python train.py --num_hidden_layers=10 --hidden_size=512 --num_attention_heads=4 --num_key_value_heads=2 --head_dim=128 --intermediate_size=1344 --vocab_size=32000 --hidden_act="swiglu" --norm="rmsnorm" --norm_place="pre" --norm_eps=1e-06 --positions="rope" --rope_theta=10000.0 --rope_fraction=1.0 --qk_norm=false --attn_scale=0.0884 --bias="qkv" --tie_word_embeddings=false --parallel_block=false --init="normal" --init_std_qkv=0.0166 --init_std_o=0.0166 --init_std_up=0.0166 --init_std_down=0.0 --optimizer="muon_variant" --learning_rate=0.00852 --beta1=0.95 --weight_decay=0.013 --lr_head=0.0119 --warmup_steps=200 --schedule="wsd" --decay_fraction=0.603 --decay_shape="linear" --final_lr_fraction=0.0 --batch_tokens=65536 --max_seq_len=512 --doc_mask=false --train_tokens=702600000 --max_steps=10721 --dataset="wikipedia_en"
MLP neurons of a small language model. Each row is named by its layer, matrix (down: output weights) and neuron, and shows model dimensions 341-511. Each number is 128 + 32 x the weight over its row's rms, rounded and kept within 0 to 255. Numbers have three digits each. A neuron's up and down rows have the sign that makes its largest values positive.
A block is one neuron, or neurons of one layer that tend to fire together. After each block is what it responds to, as a language model described it from the Wikipedia text at the highest values.

L3.down354:096105150122122183154156117164134092107159113100125150159195156135142167131144128161104119175140105161160108174093144051172116140113062126168123115129114134171103190118154120115171084127098146084107109105135139100120183069136133111140092140091117129121117116174176093148147106077142119174145119104144192152105170086125130063170121076092173152106136159165130147161104117144088127124135132120090157171110151193111089137145081077096126145141125117113113131127052142169134124148153159119165092126143151073148081089107
L3.down517:130148138135122131143067125070146136087147143124162129164109136116145101159086097128143142156153176066121098122128099118151117066156209108149140132130137153181175133113101064118165095141112068173144065134112118110111124089129139147135155128156112111137169192101134128162131094175115136113179121109110140068116094142168102160150085137148091184129168120151110137134156117100156150144101088191119119135089147167145163115108124131080135113136145113115166118203123143156067147125144147101132151104164131078099110128152
L3.down548:122160148175149102073140129140148120125116155167093135159152132105157064134157138124115136146193068097077148165155108149101129143172119166116119142159125130123153181102143115194163099145143158111101172103135136116147118151156116144094152156090143130138133108146096166130136156134152113123195093117123132116062152148158098118153121132067144107156067185101111115146087149180112153104093151136127156145083161145097097165124148087151125141158143151164092132109121121202082063104060090139128068116077135144136091122074
L3.down567:195114108109113147130104083100147166074158157116145070124161096112128100135085104102127103093165135111157170103111132089177096154155095131115160155157089156122206118110137137151094123084154141089159161111133174114189159109144128156105096090065121166197140163182145077179153101087166122104107129111171128129159155180113135184163096151133164160178164106093140123113112110117146138102083153145148135115118087122080085191111102107161095096137128123104121059119102119162113110087162109148198086045155095154145110130187
L3.down741:178127106171099092128114084092122153141091131117198095129178194071137120119184172206172146172184141198125101157186098129119152074132085092175126144127177131133071149126119150113134118116141096120178088151085091143131139147144078104133111111044144139158108084148096141199132087161084135166099137095083150084159101151193215152124139132117130139064074102111141152125180153122165077179176153113140165127108095070144141104117155152137154170129137177052133080105123141159117176159117126177113092071088200113144041142099
L3.down833:134147106069138124142126109126106115152129123131057132120140087138103105180145100130099059145115109151145103117175134092201140106148052165144089136161062127091147180090115136154166113170117056105145121096163133077117124149160105128098170101142165097139128147142132183122153138135121130108110103137132113107161152116108151151184122136097101135135114131119135100124131098145160098124124152158100155142121105124145132149116068120177146083105056090104144114112130173126132144082187140157128140077153118183108132172099
L3.down989:126082115119166093147093138152147067118064111102142143171130088102123112158123089124094164104130000142101139157089114101139173101157142079101108096113138103114055164159086113139197133165151057131111128138190125141142162172118095124135120147138184079116082117161100171099204144068131134129158140168103107139121096100160111188152089133131072117170143134129112163191115127117147067157068090141126105125092124149158093124129186123154162164092069120043163166149150185120092099124131132135121121099110142095127153143103
L3.down1275:119151136117089173116106104119080179130151142087139135098153153102125085080119151119150178117148157152103092082135125150121095122128166129146175114110082121150116095079111133156163043144123137156128161155138146147168099146146099143090070153142153151179169173106087130170090169131097122131058139077086108099128153116139193163106139211101110099156183139104105186079164156140186118095142099106136100096128158131151121144150159160142111158144120128138114181096129101090130132145074128139107151119151158124100139146168
Responds to: Mid-word fragments

L7.down469:108079157106094067097118142132078119163094170103106174150065138143102159176108069126115150137117141143085159152131184190193122071155147149151110157092095091108112084142119114144109169171159131176206105114167055102125092101143141058115184154096074117118129115112152199183101126174114167151121186150142136199103064142107135093127130176159111196133127120139113128120137141118102091118138101106156162139105132150127199098085084170147168108074095143157149146156130129143186106159112136153067137084078112172127109102125
L7.down1333:201129119139072104132076118171176088097135127131149085130141101160164156095053138158073143100089135133096172123058113176141121170122142096127104148135148085135107113127155040104121132108123143163156126121089014154065115089157114165118123116097155071080122132133147172131135166176160134166084137053165114097108091110171125150088183132119137115110094116124132154088135109119152100103078197112139096142124131128097116161148101131153133197090069078122120114097128088106098155110149145119134132094067130112137143138160
Responds to: Subject-to-predicate boundary

L7.down436:144105113075156129152102094081079124087204118182154093118195122161150167152087089101168089132113116150168112075123133092143105132098071101154115137069146112113121116129129172105067111054158129136153168072051091148130096129157121153097145050135049141107166092145112172081187145159115168144133148132139152127168131138119100167164154111134114085153150108115099114078116140165077156114135141173156137090147114105146086125121169121137107120137079154142111114085163107096137150136123171173144176101147128072145190128151
L7.down932:146133146138129047162168145146128077176093175098078076133129131187124074124109123153130141105121101168114170156093105113070090141131109178089069096152090127172123121056117165102149093084132080143140109066119201123078100162138156146141139085208169102091112133113136195133162118139129131149152123151131108141078148198152210084131132072173156093213126156082121095127162145122148195136137155142098179163096161130178165131112117153132112125158184174145177112120115102178115113131152134186185133088128136125188107143066
Responds to: Possessive apostrophe, title-initial C

L7.down266:095065162182124154095101172179148102211148044098137126091083139087171127124109147168174157147160081188050147145096154158146043078135138125150112142115159126121116079094111108154141131179149156174097095093104149130086126156087110149093095162127118168063135116179100174126121140171087137099162119155058107167120125163189110138143125102171163094148135068149090157166126145108192150136085082110151123144099096091147075125121076118122114124115151163142112094123124127076148136140124114150097134118102140143071207169151
L7.down922:119166126103132136096110109143097152140063150144067106139137101158159118143113133124079133123088127161056096158133162116187156137155133090131141098094211127119137094166098094117144146101112098174098096134089134117179161133164155150156148155050127180124117139165079163096131193109176152146185104130119117057149107152152123131146127130076132148176067123142125093183120152092091106092139085100121139151091062155090162065085148072111133151168152195157130092112119127117076079064120121172172182122110125109164144086073
Responds to: Mid-word fragments in rare names

L3.down415:154110114131117104173105173078151093087143106091119136136155113139138163152132060129158097074145057110079134119138142110136101173215194100152140104084152165091157146095112099095137124176165067121109096142111134125183176148138102119098138145115143138137157154148197130117140098127108132095091152144105120056121129152205102163118131115159148150157141127124108160094111125116085148168103151163159132152157078152173103154110096131136123151169116136124159147118133112138180118097134157177153153106193104108154120136159
L3.down425:117175103138130176146189170114110152137151106135206100144097120164158107124105145145165101182137128086125166099103187128177146125116189158138143105099105146072185115153073083198103233133143136105105105163138123144116159148064148097136136185082091150081136118131127047123135149110175121140169107137135112110113114170111090133145146133172173086102125130118121147141110123148126121115104156139134099124156128128093088127071143103130091149089111139141187111127189140157186144111143170125168077138133140092163119200132
L3.down434:129139162118112127134097155122103099094114116119107087141113103143160118132140144115134134167146080097092094153062119037133127151154164121143081101191113136111089133104100107096213125139152145117132108054169158121169078082156111211153127078134133087084131138126164106154078155168116135168089083156127126163113160081088109143122110136131179112150125171103133114191093178151163162132127187151142121107101154092130159131153114153151134160181201175167104091160134065063068093198122092121070115173151119151143122147094
L3.down664:170149103202070116239115165091129104143187164121132125217150101185163189097118104111146125099104159072114177122106177117097125118198126095147181175116110104072131101128123120105176122160119122150138106119122123145139141136124141120090141126125175089134154144108124121118101089139112116163112079166143088157144085137117133128139117129101154121141205139129089200121112149103133120133111096143108123131132106072117146149130147119065124098178079108082106165122162114166150137109081164116101120090158087060080160210111
L3.down827:172101129138114126159114155118096153183090146106149050139146069130154198111053143131107069102107095189121110079131119125119127170068117154080111158165111102060110174156159080074180192093173150170157095129143138158159132098158112073122166123161211122143142103139153107112104138129115173192139055108168174120088155119100084145126088104134145126137126191122131173186130155130122136131111159105131129155105130140147173081134117148125097087087219164098138168103150150157139136121171137134133127207123190127129148154162
L3.down878:140128108117170121143154168106133085070077067179114113122116154149162123108074112102091107065137150110098122078141170110143143148130132128118130151132093112080133147111146107102141094056159133133113104164162136136131157140149081159133108197180139110117130119132150135136174091144117160164096104091143127060096125161117149078137118115114183099116170075091142087152111120118153116114148139111160137204126090121189090091113109176106127099132118100142144100164166127099110143105143129152128102109120154096123110102133
L3.down1012:139120177128094120124132127087085168094198147119087073142073139170144166121135112133157124068102093151140159166112149107126141118121109119074133151136133058098111195117151056154101139122080157159140075108105183138168123143116174130073111091096125113073069120201133137114070070145087179169107092170058144099136129088146111105123122173110185094098160173126143147160153121138166149132136158120096092165121151144170156138109158187077133080079093100042071132145089136092105128114173139105130172126120079115120106115166
L3.down1187:173144196118090135132085136162148097135125122138134164134199160093117154099153171162121140076089121114151130076191137138153116150104148103174169063110141142135072157101153157129122184140173169178146149153108085168140174113121139114208094107154137058111178108088078144098164130080141152119087159160108125142094125091122115148085141146126108139168130129103109080088125145086128185093128065122151119079164116138162149087056094129097084117116104123123150166112102177113173120161177108162128132074124090095091141114141
Responds to: Verb-ending word pieces

L4.down263:141125100103136141101147050097097169061084114147090098102116056173143168070087058101120093164094129194138138097106117099192183118112148185200107141174110115197171157100174124112143166141208113089121137139135140136117129101073161201110075200204151170147097108130117150130195185144184157114154166136145134130153108104154090163087140122118145150188173169060145150122074110109125177128095113083166140149138078115122118123100128133080117092141125140208111107099184079123124130179130142077137109118128118101172059117100
L4.down492:138089082106132021132196110110145164091134087083108116191157114135088164120133083145136122108137162124076114109112077123151118130125101143172111170122149123165114174142121126142143128190116175137160095148121191133082114202109139136141135135041116133138087118107109132114093122122161090087083132111112122140135097104072114124149146169131025101114107134158073076120156127126161124161079155160100106161099090156164104119141140096101083079152176116133152141061090118163097161105135060092163147146141123140184161130140
L4.down1131:148150083130027129089095116088101169156123060119063132165095132111083096127131114195150084126130128120078100112074120136115131146127113163116137126108156108158122081111133101144120112108168137168127167180108152179169131150157127159143128102117147162173089129093172118140106128132071117109108076098175089185126103104115117058139183120131144099123148084127161129168113109064171129158102121125101054092103126103127173144151083115165160068112147181106155122142066163121159145155168121141101129124125179178178170144202
L4.down1230:163109106069121136154131154125104088122138168107078133152083126124087117137146077125216106163123059144187142163131111202133079138083062180137186032135099147179139115127120075099110168137108190093142109076148136152116112134075121185119117116124174125124080116076106110120124142127147150096136172163177081168135128119043130086058101173116189117165063126103140124108177148120126101092100120151102095121129071068100156162178153127072093136100156153135152168120151121139079115139178082091120163091118092142145121144159
Responds to: "Appeared" in career bios

L3.down62:053147093106084074119099147109156220179155090118154142158228162103099129166134127143119057181199074138133131124117089067105127143155109138161185151153099111150138108111119128123154148124124189120151146111120132122166181134158141158127092155168100145166080180148212133141131157122193150120119143088177090149129173124127168139124098097107103113121152114104121195053161120187133098105121088107174121132091137142070111102072075155106109159146138128113143167105113123179119148179125155141093069123112156102076086157119
L3.down315:188169150097111079148109157140141157087137139094117148132195162150180124172137103156155158071153121162132118155104112141117142136100153116126155097088138136076140134193124111136181160116165120153146162232141116106112136147092108165126101094101113090164139142097134134116132110118095164161149125098149101083144130163108089186139159101140146066103181169193151067140155119135126148146160118161155125149104163195112157099166111157169169081139149077156096181152141102109104152164150197070139150105100124167134129145142
L3.down491:097120175160099112103134147126140133129147097148140098100173168158065085162161129127078196087073126104139106080111183155060126118056132080107107138155084118071152090168104124137168149131110084123130117109115186082149115085102118106094079120121067106116147150196102161134148130111112139128129120115108107129136113143127130076136142110117130149101153088152067120114118111149108122162162110127123105140123135112079133097162111128181135111085115151075172123126104105151117109132117111166079111109126127119080125170161
L3.down525:216143165119100104063109145057142164144117103097080101139197095118128183081150122123077109118163095105118083127162135114155163121080126092179109172135126109165135193129103097137121143118120110136127087122123143077128182176127122135137128101146151129144128148091172113133086164150126132122167170151156134036109120155086070177188144108193174138125124165166094100154117147146164172115149137100095179114119107126201120152056124126117118146154178112149159133096071179106161065075071146169091157119156186138134164150136
L3.down529:121144147177105105109074090116120152151100177157166114109193097158163097135107165117145093157122117117112135154129114169148123110066123091144083108195099157083167176164063118127158192109164122082158121145115178086102147121119157053135142089104081126165107126152153200191097146150111111157061178123097167110155101100167171171155104127141118181177123095157142105145122131135079102092145078154120153072130174129124131152187145127124149125128116095137082146132102106155132132142126120168130144111124176130132116192116
L3.down666:071115100135179145118143151123141167144111174132196130189153102079121133120186160158174109112076162122139157065121141071117120117094156189086155131131153090145090120080148105103102114116126158160122132156167078121082101160090119166102119166057138110116077092134115120111152212058160141041155106133138175124095085124108121114106113097123094114098077094066110125103118150137078139065161131172126158161129144138146166141156087155094131072104131153147168121131136158125079171167135155195141065118118120149207187189147
L3.down948:129180076056009111114133114134150109146123115160111182116088181124065118143084136129120166132089114121081065110099165161182130137156109115121103097144121117187073101125100081157089199103136079103185177165105128126104079121155083167085144125163120103109133112117091134098102158106113091173156107087132057133166102143151075110128152129102162155127167107111126071105168094106092096101118130088078104143098106137139100157147168152118148098088132147126143201158139072151103090141130131132093126094098145107129120108139
L3.down1232:188135112117099120115082152090122065125118129144147126141192182113134107113169066122250085159162108141165129166203149140127162138142095098169179144158176085120160141112083138129143173131118102158142117093126144166163123135127100191132123147085158101100189142114117089145138108105111137140147119130138122120088162145143135127166156163146139082156118206105133174194150122117099114163106155088150162138137118073153119119144177211152096106144147138132099159204104136058118159144126123136116154143172116141094119101162
Responds to: Possessive apostrophe

L7.down548:088186093107139109121138099060092135129110106114165118152140148115121129135137179161172149151090170111158097142139113142058103146168179105103141117141114161034159143139174076119158126093087121080105083157188144040117116184094168175149145164142075109145116094141134101145101075075133106135155138098100153103160150114145115167060125095110119100140150081116108181134198143143111065087148080117101137137103058126182094204145143131189141232131146163130119166113150134104109085110095106110103128069069118157148126143153
L7.down1213:191118156087145097099054114094112130173095159052121170119109113104151048112176152120089077134153150111171105118138084108189090080156183170054140070143138142170158139104164115149129082179172127114185114142103076144123143111114119111079144060102128161120109067180125119101147135166105129184149067133143092161161077177123099151154114126122150117148142121122111119088148154078118109122104127100137121119133113181217139082121126128096185104042112138097107153105133181113064135154137081144125140139095171130179137092123
Responds to: Before the object of an action

L4.down202:110126121135171131093147120040160130200187110096164130094086124125117145143087125108177181130157170168118174108147169218158111136130117161116183084162169132144126143123125133109118099057083153096170178124122196164134104118147076123092105090138097176091063161142096051126082167088134132124133138132144143110080149134137159084146113178139161127170103129114121084156139158182164104087099140097141129157163099142157097099117110047105128142113159088085114184135179161171119185112151123175115154142092140132171119107161
L4.down231:097105112133215173101123099118133127069120153074106117112088109228153139112074107152102132141159111085164081101147152119123112154124077178173159168195132089112208123143129136160180133123101097090176128122112108146162118114098155151153064139117178098143152172118099104156054104119137119154093096064169047132168062092118191108096100129104181196109141108103204160136117070117126175125102147131101148077158138098126120088153113163078033141196137136131123136134120128177129063150120153116086163159087127194088108130158
L4.down358:133109145124145124119051129115062179108125112137102112120079095133100154143078062165129117174141137160087163178108187137158131128155135082157159132043076163141138127090122120134164117086170109179083134065143053133145159158148088088073085118083081131156160140161167066092129173130088089143149212096112095129070115138150163115107150159158145133110142182122125150155141171135166172157129109112192117148136129178148107131101118109101161082137192144174172149128126130179147145106138141130158156165085064105130146159150
L4.down1078:094157149200173174130094124140092113131113111118134158119075162113074130123080195172120201130124199097142114111115122088124142111107006128138112089123167108138103061115182119111194158072088054172156130096133162112114102114098116163089136155114116100135164098152081134100134138117109136198092151135132093169122133125134137154174068112126150172173089082152137150136145092127144090108069113140069135097188096162110136128112110118136127119149163118162105107118129101163115048128102153169124136117177154095192092133156
Responds to: Links from representation to referent

L3.down44:152106145138187093171141114125171104076119138101097137098089126127154147128142085118141179137106135105178147110131153122153122170096099144139124143126179106133122162086154132123141130118147165108148138110142159136096103157105105108161186197121184126088135094146136147115089187092108152081143109161160095098086191131141149115121046177089143138089073145141085134129108125113074162143130132124160137186188125146182177105168129142077079154142150149191095223085156160095166148137144119151078145091162080105111152052115
L3.down357:123067095106085074126105114104120101139134085151092073104064113114108117134160103129124106153113099152115074112123154165119079120135170118134132095202163062091187110142126112083091152130146090164166132118054147168125117055178148153083096162207164036162134096143107139120122181138137171136135069234154076195131129148130143128138179165064091133144076178126112115152113134100179122082115171164166076181212112078146073152060107125084080146121053089172147120108177102117113102098150167129160115097072107162120116135164
L3.down682:140047155113131137064154173089098138159088093077177128175049156172126118149167150071123096133136163112147084108135109097191141128108171101080148085144142125172188134114167094124111099178233153176104115155139124110137148156133110114137161132147197134143180087137140056164142120118070098180161171169123146123056105149065193158118129094131099124141161147136077140114106106115151177132162132149177122108130088072131168089148127159123121146123162115139091187086111118121152156132148131128128193125174103106086155138150
L3.down777:161108070118096167138161097120153123120135113128133146128101122154117137111118149130073175099141154149181188121150198171146089112156128168174131130121122144094188141154121114107114131110139129104160081172117081099101085088130149158166075113152133099139133146120143092163115090165125130151145111114102125098105139097151143148152089137153153139086135161120118186130119056165119113137070087126154155085099117117111107100148140168127192165125082110143127176122188125147190096071130110106120081155127174077066132100167
L3.down949:105135090135117107079140143165102185113115143139125158171117188096141097143077077108149109202131086178147105099121118135141146145126117170137123025112114131180114117115175085062133166098165122188191104162120136096167099143128115082098039093149096108110193098079067106156166156095122157077087170138097126121100185154146141137156134111136081138193114138069147058163126100092143191110160178102242175137111137142116115142189144134140090177185139078125151188171113180084138090146117142133129154151054058157112158152139
L3.down1205:117119121119114123083185154119166167057111142066141060128125117119045117101159091201053111118137166122073128062090116121114115155195145158202092127110142149078158133145131130159127154172132174160117128111142141100120064119126101052130071104180140140105160092146144138124122175155124132122089156096104131110107116132091148108127162113160111158129125171113105142073145132141090112107210089070107065097133153119083145071129172120118182163159069149114146079127134163148141101097099155181145155133112123128165119120173
L3.down1313:184172112141126152141079161092053142162172087107116135177058119133114097101087135128128121168135171116090125165109104120132136135077098114077139134151091133155185154144085144124194149113162135114172115113194098123084108074075135141123133135178167172098098140088136141121090156154160125145094191092148100170139091067078129140117185128129140154163071107132097135161148189134186152140129082157142107114116062150127169097071142060091141129178138114179175137154080126075098153056102074155144117131126101118139122123182
L3.down1324:111148149161126135137087126100157180138166150132111083054154104141126157128100102096129123126014126089141119111134175153119150168124185103102143123088089141157157121152062099132130115140132073134114113078083209137114169173151145152123168114111156134116124131119138125134180074113128151136105169151135108151109102094070159108126143167139110062160074129166106125135147088159173150141081116170105136053155141103124141114123104174099088108137142158099106166117146120132147146165152150077112100126141110098108145131138
Responds to: Role and involvement words

L3.down111:146161195083144125108103115126165149140062163124109182120177188085130103142177096127115111141158170137133110102120114126137111159098126158122062085127131174100133167118118141090142141122117169174109104164109117098113100116152151092049107158143126200100130161157061186192150126165122144150119170116148146132207152149157097111129087201158111089127116117180114099163151136096152093083159202169164113144148066122170111124166120134174037089147187119114193183150130131122102133121195105034101089152144113118092137158140
L3.down124:135144071138169203159130172185138104179108090153114124070177148149191137135088118164131160109137123210084163127149127109098089111119118161087123149070138122087096088141143109131114128065121123192129083108137113202144162139126099137158110116124137142084098157110101134135053090094141044132152156121098192082130129169158150135118182158105125172183151150152125134088067169090163177110109090095093090172128115076088132092110132097112138114129108150094130142129102097126133153087129146152127088178115152075132114134130
L3.down275:113123116109110116132089161108188093081135125134132149152179120099136149148167067140227156156143144131081117150107124106102130162155202173156161102135156102120152128141161114112119162165163146161134143126143122149126126155168104153120112130145137124069080157130062196093109149148140164138098126135165136074162090150184098170123136139101090102130157095119137115138083103146088102190151163136144146157167125120143141153116198157063138125146104126106162094146147116169141174148116130116138110114116179085159154084107
L3.down410:111172120119150154122163112115138095101142061127117166177124075064121075102118166181109146157157104164100185090083103157130090157115161160112184137129087199086134120133133108163144117157187143077165134071160168147125180089174071103163150097068183130122121132157224148109130105080131133130096189072118073168178146115125075092133116090143146135081088062072168149100146108160102114111161140144088132133132126140076120093131148099142124162172131117134171089111088159126099140212079100122177146122107123158136126122142
L3.down708:123117052120182129091120152078114127155169138144129128149125078140148139081179097106160096182088115165104114120172132118185068154138103114197085096103162192080079086166083171128140181098161117092079130152137118172098122129138146136129091128143114117134121105128149125153182127114110141164144124149140065158121088085105119061100087177137159124108119107091131107124126135120155152144137114139104154087157168104117086164128144121174085130141107118195167152162144119143175154113132104081170096123145099168115127162152
L3.down763:120083143160091167086209105159103174165116080157145128119142105125149153061160099101099081189129122130150145150114072108063084134172113085104079186155043154131111126148150162099110131146090158126055128186098146181119113061131127153122192146139214081151101145167095165188122028068149122155109124182138121064143130176144155118131112125141150113119131148090163120211145183171135125158158136109101142133110123159043153115104145076111119120133100108145135162095129143151133087143139172128168134111122136091132141215131
L3.down864:180177115187164129122130077116090146141159131088138151106148149115157168062088101181100121092191098157127132151103117138121122122158144179141147163159133088120141144153148092123152102138113112116122139138086131115202090082142101088124136145113135171173083121109133090181126087093093160139092137107166042137134080163102171125126145129096115084123163119097048108200135113063128120148130105186136122157221083109131111129028119120144111079136094108139165132160094158150083076120164116143191147116076088084114114108191
L3.down1009:169200126104175131132093188104140126178145121086102108143148137105157166122120142128107126064128140153166148117172136091156111096161108194176207106085116184077132073112133120090094154070114177176134118097160137118169147177122099104161104170121126159101114114121093163141136117079066153137069102133123065113115110155176154127091131116140180111114123141181131087125127074191145078109141126148114111167078152108168109137103113157116160123075107147105143134161128086074191186090145117158159157112127082102169146104168
Responds to: Sentence-initial pronouns and fragments

L7.down301:137100079138162109130204099126152083126143151104150097186090102108129108165169095092155084117100105138109127128104164117089111072106139186122113073172075111109109134166133098166090104156128072155109128131133151102134142117087096100076135092131169111175113166131165157075125140107099125125126152115149103096112104108102123122073134077102130112213105141039150114169075128142060143153139052159102164095156128124147156127156105096136137117083117174159109133118166062153115145121131097160093102118107090109156180115154
L7.down543:069137150148148171098118075091120166093073192203181120088134111169159106100138129118113140100149143164112147135163062110132156133136111183098143133147106105085154117159131170158112205130133159109124168155186103154089152156126114119105090093152170123134128188084214153065194147098136127141130099114134146106071176128156206146148178137119103137138199169169119107146071107101120162128108099144130113103174130088109109099115151157113190121135139158100128163135154130096146149144152143153138139168117135147142115080148
Responds to: Verb stems before suffixes

L4.down346:133095102148111140110143128083118051111121153123135115105150109147100071119229123164119151181141182102157138116149108123055208131160146081150131136119114122165147175166139201140178182109102079140106142091147119067093075112131143168142192152121130162122163168204133116137137125086116111121098154081149121150089157152181096169170170107140107129139082134111073112126112125167132207201154131147104147113157114165187095165139164083090128123123134119189116060078084118178116058167081107133098089175097103114101084111182
L4.down390:117077065138114113133125157143096093149131138106172109092147104160152128100143127131163163107163077108146155115145086155137123156087117107117142078152099156095136169143116126073109105126152137102119139123112147161095168128094144205167123118147135115097089175101154097198110152142125099131115140134209098098163143143136163179127118076158129156112126171089163125139177172086136149146072160149093156171088141141132153105095182100135149103130132163131155104126103099166110164185164156067107115154143159064155151108175
L4.down990:054149134161080123166131101107125171109137142124142116187180133124148186151126108144087076189081146139155143050092133107174112148123133153124129165128156129103095142140127155121116079170192138154181122142174121143135068087127154110196134148141150127140146120124119190122142121163143095097114079116160152105073102121125095157072129120162152131106129096100131174081074155157130142143135186144150077120101166178092091069141138104110074097161068118162141139110154200133093131095076133111121129095089194127172149129130
L4.down1058:067132111100146134149099113093083153114194119131118097098085172121103178122113132090190147149061092082152119147094089156214139166124147093091148124133124104132111145088157045144155155097162145099084109142157157156119175077100161178110168115144164148119147134071136082181127159089090137108155161145122088111150134161138110188143086078183126098131132173106114067128114122156091153080074097120137124081113108108179088122146104142091099090113076150144171149159130079207165122136139100086124169100111094172122099108083
Responds to: Apostrophes in contractions